Weights of a small transformer language model.
Size: 14 layers, width 256, 2 heads of 128 (1 for keys and values), vocabulary 4096, 11.4M parameters.
Training: a variant of Adam for these matrices, 285M tokens, 8683 steps.
MLP neurons of a small language model. Each row is named by its layer, matrix (gate and up: input weights; down: output weights) and neuron, and shows model dimensions 32-127. Each number is 128 + 32 x the weight over its row's rms, rounded and kept within 0 to 255. A neuron's up and down rows have the sign that makes its largest values positive.
After each neuron's rows, "fires before" lists the tokens most often just after its 100 highest values on Wikipedia text that the model never trained on.

L8.gate341 [110 116 189 152 134 109 178 183  74 141  80 119 171 140 160 199 149 116 106 110 128 141 129 147 134 152  77 108  92 110 147 142 157 109 153  93 147 121 162 119 103  11 152 103 141 125  66  81 100 184 139 116 128  95 141  73 162 157 127 116 140 172  93 128 105 138  96 122 103 120 161  92 126  58  39 179  89 173  90  83 129  95 112 135 115 175  80 123 185 118 200 102 116 123  94 141]
L8.up341 [120 104 119 135 130 144 116  38 124 135 130 174 142 151 119 106 162 142 150 122 102 118 144 146 114 164  99 116 121 154  95 129 118  97  94 140 103 116  50 120 103  66 124 121 111  57  70 111 115 153  93 100  86  66 169 165  92 119  77  98 147 127 145  67 106 163 155 108 144  87 128 151 144 147 142 127 115 154 136  94 112 126  97  83 110 130 121 136 125 142 134  89 126 133 120 162]
L8.down341 [104 111 126  93 104  85 103 167 145  96  61 139 110 128 140 142 127 119  95 104 145 142 154 114 158 111 156 124 130 147  93  90 112 113 111  99 115 113  68 109 116  93  90 103 139 119 109 174  91 144 140  88 113  91 163 147 172 150  69 185 120 144 164  82 172 116  98 152  64  63 178 126 182 151 125 159  58 191  90 132 122  74 128 154 109 120  99 114 123 122 119 118 104 160 133 116]
fires before: " to", "ly", "th", " ", " of"

L11.gate388 [117 146 112 152  67 135 131 107 117 148 125 129 175 162 135  98 131  76 147 132  88 110 165  92 144 130 131 188 157 193  90 170 130  98 140  85 115 162 159 134 147 137  67 120 116 124 144 158 114 151 107 140 109 115 156 101  95 153  54 135 137  90 137 128 128 156 184 164  77 160 129 160 114 152 133  66 202 104 150 131 129  89  51 110 196 173 146 159 118 178 135 130 144 143 162 132]
L11.up388 [153 193 175 182 117  94 197 151 165 107 104  63 136 107 158 102 107  85  67 142 100 123 145 131 132  80 125 152 146 119 111  78 202 118 110 126 145 136 147 142 131 106  77 173 127 176  97 172 165 158 150 104 160  99 121 165 137  81 103  80 163 137  97  93 126 148  94  79 116 108 181 124 130  74 116 107 153 119  91 120 127 177 114 134 123 144 132 152  99 143  98 118  71 136 136 106]
L11.down388 [181 110 189  96 119  59 129 134 161 136 187 117 146 148 159 118  62  91 128  46 127  84 173 128 112 119 127 127 111 119 124  96 148 116  95 145 122 196  46 118 142 115 112 175  97  90 143 124 122 101 127 171 144 167  54 175 137 104 157 120 132 123 122 124 154 139 183 147  97 128 143 125 204 144 100 173 151 116 133 109 132 114 174  85 139 114  83 101  61 172 146 167  92 171 199 147]
fires before: " by", " in", " to", " as", " on"

L4.gate46 [146 150 113  95 116 125 104 196  98 118 159 116 147 140 124 105 113  72 146 157 151 158 173 106 145 150 146  97 155 124  97 132 138 131 152 145 178  96  98  98  92 132 117  95 134 167 178  62 153 104  79 144 161 140 103  87 139  78 110 100  96  95 159 103 142 106 146  42 146 125 162 204 125 112 104  96  80 122  85 130 114 137 114  90 153 135 120 153 164 101 189  77 152 128 134 124]
L4.up46 [178 142 120  60 147 151 135 127  79  95 149 123 163 130 147  91 156 147 170 145 146  95 119  51 110 122 117  74 132 113 107 124 135 134 133 149 120 126 120 107 123 122  94 127 126  78 134 141  95 111 146 126 181 183 133 121  81  82 107 121 108 204  83 126 129 115 180 104 146 140 110 175 109 107 186  60 105 110 137 146 177 146 139 100 115  96 197 102 120 181 126 113 176 124 114  66]
L4.down46 [108  93 172 105 156 156 147 127 176 135  69  94 133  82 185 198 167 159 160 156 122 168 199 143  98 160 146 145  86  98  84  80  96 123 158 148 114 157 134  94 143 193 148 153  71 165 115 146 134 116 141 120 135 123 111 126 161 113 127 156 122 174 120 121 119 118 107 130 129 116 132 108 109 159  89 199 132 134 208 125 132 153 121 158 126 153 159 179 149 165  96 178 113 157 169 125]
fires before: "0", " –", " |", "2"

L10.gate633 [127 145 162 119  88 150  77  86 114 178  81 148 144 131 124 159  90 143 102 120  98 113 120  83  82 191 169 138 199  90 132 148 117 142 149 121 152 163 155 113 144 142 104 122 126 156 202 154 146 128 105 128 154 114 137 117 190 118 183 122 108  43 124  94 154 112 152 115 103 104 108 166  95 125  90 154 156 137 170 123 144 121 160  86 177 105  95 154 118 107  95 124 173 130 138 127]
L10.up633 [105  71 146 116  69 120 145 148 126 110 119 195 122 154 167  68  68 146 113 121 182 110 149 116 111  91 147 123 100 158 134 113 111 118 152 118  92 146 128 139 118  97 163 180 148 128 132 119 154 120  96 148 145 119  90 199 161 119 137 128 109 113 129  85 143 105 116 105 127  65 118  75 133 182 143 157 125 137 146 126 145 127 122 108 228 120 102 145 118 117 155  94 110 124 154 150]
L10.down633 [159 157 109 146 152 120 157  72  98 164 117 155 145 106 153 138  84  96 114 152  90  83  80 127 108 126 115 146 111 159 142  76 111 113  73  76 172  93 140  98 125 128 106 145 190  84  85  71 119  67 121 115 164 195 128 121 127  79 144 159 133 118 112 116 119 189 177 137  92 179  96 100 134 119  98 147 143 156 124 125  91 116 113 153 138 111 150 182 134 103 126 110  57 124 136 112]
fires before: " |", " |\n"

L11.gate325 [175 160 157 129  90  89 126 123 202  88 127 109 175 150 127 137 135 147  78  94 128 119 103  96 125 123 103 149 131 128 165 130 124 141 128  64 172 130 114  95 180 173 132 127 103 185 135 126  83  90  81 110 109 127 149 138  57 125  95 121 159  98  69 149 174  76  62 159 156 166 104 125 141 129 140 170 144 137 145  93 107 125 129  90  48 140 176 167 133 136 114 122 156 139 127  93]
L11.up325 [132 100 207 107 156 147 109 217 163 173 127 155 145 126 120 120  99 107 135 108 168 105  31 134 102 183  68 123 143 118 163 119 161  80 176  97 133 123 122 130 163 202  93 136 191 145 157 135 120 158  88 179  78  92 162  87 151 136  79 123 122 172 148 108  55 121 151 117 113 144 165 151 108 116 157  87 158 131 119 149 136  73 156  98 118 116  93 136 121 158  99  88  91 171 159 143]
L11.down325 [143 151  84 178  94 113 103  49 124  97 126 134 130  80 103 146 144 118 159 172  61 117 180 105 146  95 149 144 108 156 101 115 151 156 107 110 122  52 119 129 119 105  55 111 160 115 129  92 155  99 103 128  99 133  66 170 100 157  95 128 142 139 152 120 129 131 102 109 119  77 120 147 128 155 123 116  71 136  91 133 109  84 176 120  67 111 169  99 155 110 160 158  99 130  83 149]
fires before: " in", " on", " to", " as", "ed", " by"

L11.gate75 [115 195 101 134  78 129 185 169 126 110  78  85 190 163 112  93  94  87 108 111  96 144 158 190 102 120 103 116 119  95 170 137 166  97 156  66 142 167 148 150 137 142 156 166 134  98 152 123 178 186 140 127 153 147 200  89  86  91 110 134 198 124  86 148 154 119 166 142 133 170 140 153  92 128 202 147 109 107 125  86  97 102 134 150 153 118 153 168 100 115 161 130  83 152 164 140]
L11.up75 [156 123 172 186 120 142 135 158 144 144 113 114 150 155 155  73 121 105 112 113  88 123 147 161 136 146 102 130 149  81 166 133 168 120 140 117 152 109 150 102  94 160 130 123 156 112 175 134 101  40 171 126  88 133 127 113  99 176 165 173 152 152 117  90 120 149 187 116 104 190 120  63 150 176 100 117 140 137 101 140  90 124 123 120 166 173 139 157  61 134 167 129 168 132 176 145]
L11.down75 [128 152 135  87  96  96 123 129 140 116 133 128 131 137 169  81  96 154 116  57 108 126 173 144 138  67 137 148 112 165 127 145 187 109  20 130 134 166  85 118 126  62 145 130  45 101  90 143  86  83  81 163 133 130 128 161 143 172 137 163 125 167 121  97 129 114 182 117  52  58 192  84  88  91 149 132 109 167 139  83 152  94 158 158  77 125 155 100 109 158  65 119 137 173 165 122]
fires before: " by", " in", " to", " up", " on", " of"

L11.gate633 [ 50  98 171 137 116 125 133 148 124 123  93 169 144 168  93 122 126 135 136 158  75 116  67 172 205 160 114 107 198 168 138 185 163 100 121 117 150 137 130 135 143 146 143 114 135 121 168  94  66 121 105 108 122 127 113 103 129  60 164 174  95  88 103  81 145 158 156 154 129 197  72 107 109 144 120 111  87 123 139 137 105  69 117 104  76 121 103 151 140 143 148  99 160 111 150 141]
L11.up633 [143 150 123 132 103 147 110 128 138  72 160 154 158 156 153  63 103 142 154 113 113 156  86 170 132 137 118 148 132  69 132 161  83 112 122 201 114 173 138  40 102 112 136 175 119 112 175 124 129 137 117 141 159 134 162 144 143 149 137 185 182  98 135 131 129 172 125 124 144 121  87 135 114 133 130 180 132 117  87 101  95 105 118 159 130 137  85 145  98 132 155  83 105 165  91 156]
L11.down633 [224 146  80 137 174 162 133 108 133  96 165 140 136  89 146  63  75 113 134 135 112 125 138 107 138 152 130 135 146 131 123 167 144 156 152 124 140 163 141 106 137 102  44 138 101 124  89 197 111 106 129 125 104  97 165 130 161  98 183 162 123 106 132 116  95 140 141 139 181 119 122 136 116 125  86 135 133 109 125 116 154  93 138 148 153 132 166 127  88  91 131 174 127 112 178 133]
fires before: "3", "9", "8", "6", "2"

L8.gate578 [ 73 132 160 143 109 136 134 116 103  85  95 140 123  59 136 148  84 128 153 165  84  79 179 173 165  84 148 125 151 144 118 120  99 151 112  69  92  65  76 166 138 138 156  67 121  76 142  95 112 100 178 140  67 137 203  87 120 116 110 112 160 114 102 105 115 107 139 125 115  94 153 156 134 116 133 170 128  88 124  71  64 131  93 106 185 166  84  88 129  76 181 149 126  72  66 102]
L8.up578 [120 162 137 130 118 112 131 153 114 128 110 100 177 115 140  92 136 131  70 156  89 135 133 186  27  87 184 137  60 165  80 156  69 177 125  93 144 153  92 163  71 132 150 130 138  85 142 138 160 147  81 126 150  86 123 136 137 126 163  86 114 109 119 112 106  69  87 158 129 128  73  76  81 145 196 129 116 178 154 140 155  97 137 167 180 180 144 113 151  97 127 173 118 121 165 109]
L8.down578 [ 95 105 182 129 147 182 167 121 162 166 118  99 132 130 176 131 146 106 116 153 163  90  88 143 133 167  90 119 145 145 170  76 133 147 181 110  97 114  72 104 166 109 169 138 121  53 118 120  79  69 121 180 111 112 176 147 136 109 121 161 115  99 129 110 149 116 230 152  98 127  98 108 127 160 134 143 146 114 101 143 130 122 139 103 109 107 127 139 106 142 164 138 144 123 142 132]
fires before: " |", " ", " |\n", "/"

L10.gate232 [152 136 121 125 125 129 180 123  77 140  93 118  99 169 127  59  88 123 133 168 130 157 131 131 134 120 145  77 138 113 193 136 144 130 104 131 105  45 146 132 191  65  92  83  77  97 168 119 145 171 160  97  87  64 151  91 147 161 138 137 123 108 109 121 125 130 175 163 186  99 155 113 136 108  98 113 117 206 114 144 161 127 105 145 159 123 118  71 118  78 105 166 176 109 147  89]
L10.up232 [133 114 115 141 119 125 105 152 114 102 157 123 137 137  74  71 157 157 134 163 157  75 106  76 164 134 127 107 131 175 135 100 116 150 159 160 168 149 171  83  99 122  97 107 134 137 143 122 136 105 150 103 118 106 160  53 107 130 108 114 128 102 117 139 145 134 162 139  90 142 143 186 121 104 105 127 113 149 153 101 134 130 117 127  94 161 108 122 123 102 115 106 140 157  77 139]
L10.down232 [180 164 134 186 219 125 133 110 149  69  97 129 143 106 168 115 138 127 116 155 129 167 133 153 134 122 186 164 130 138 120 152 114 169 107 176 108  88 145 129 118 106 109  76  83 101 118 189 121  84 143  66 161  94 129  85 146 148  57 123 114 151  90 119 127 191 193 115 180 100 125 168 160 135  44 131 120 118 141 160 116 103 102 152 175 140  86 123  33  76 113 185 126 125 159  92]
fires before: "1", "0", "2", "4", "3"

L11.gate359 [148 161  82 166 111 175 137 181 115 125 131 119 141 141 149 150 114 124 175 118 204  94  91 149  82  90 113 119 130 115 128 144 110 122 111 155 169 167 132 136  78 132 136 118 106 156 126 157 127  89 100 108 119 151 123  86 157 131 121 135 155  96 160 114 134 143 149 100 147 134 149 170  48 121  92 129 166 161 174 131 163 129 129 107 203 122  89 159 130 128 154 124 146 143 150 138]
L11.up359 [126 183 120 153  72 121 141  95  86 141 154 115  77 146 132 105 120 128 163 136 129 147 100 120 107 211 164 139  64 146 157  79 175 154 119 108 141 142  94  71 158 109 172 121 127 146 154  93 226 164 163 147 121 138  77 131 133 126  91 127 147  70  73 154 151 118 135 141  84  97 112 132 113 154  76  79  88 145 123 147 145  86 148 138 147 133 175  96 142 117 122 203 160 140 113 130]
L11.down359 [127 128 111 189 144 119 127 139 111 138  86 130  99 145  97 195 137 156 137 179 116 186 158 126 107 189 189 147 143 152 125 150 182 184 140  82 112 145 170 151  82 204 123 113 101 162 124 153  82 108 137 150 121  99 205 105 143 170 144 125 113 112 121 130 155 119 172 165  98 142 201 168 102 108 137  98 126 111  97 165 117 105 181 212 124 158 134 168 190  68 126 176 101 126 165 114]
fires before: "0", "1", "200", "202", "2"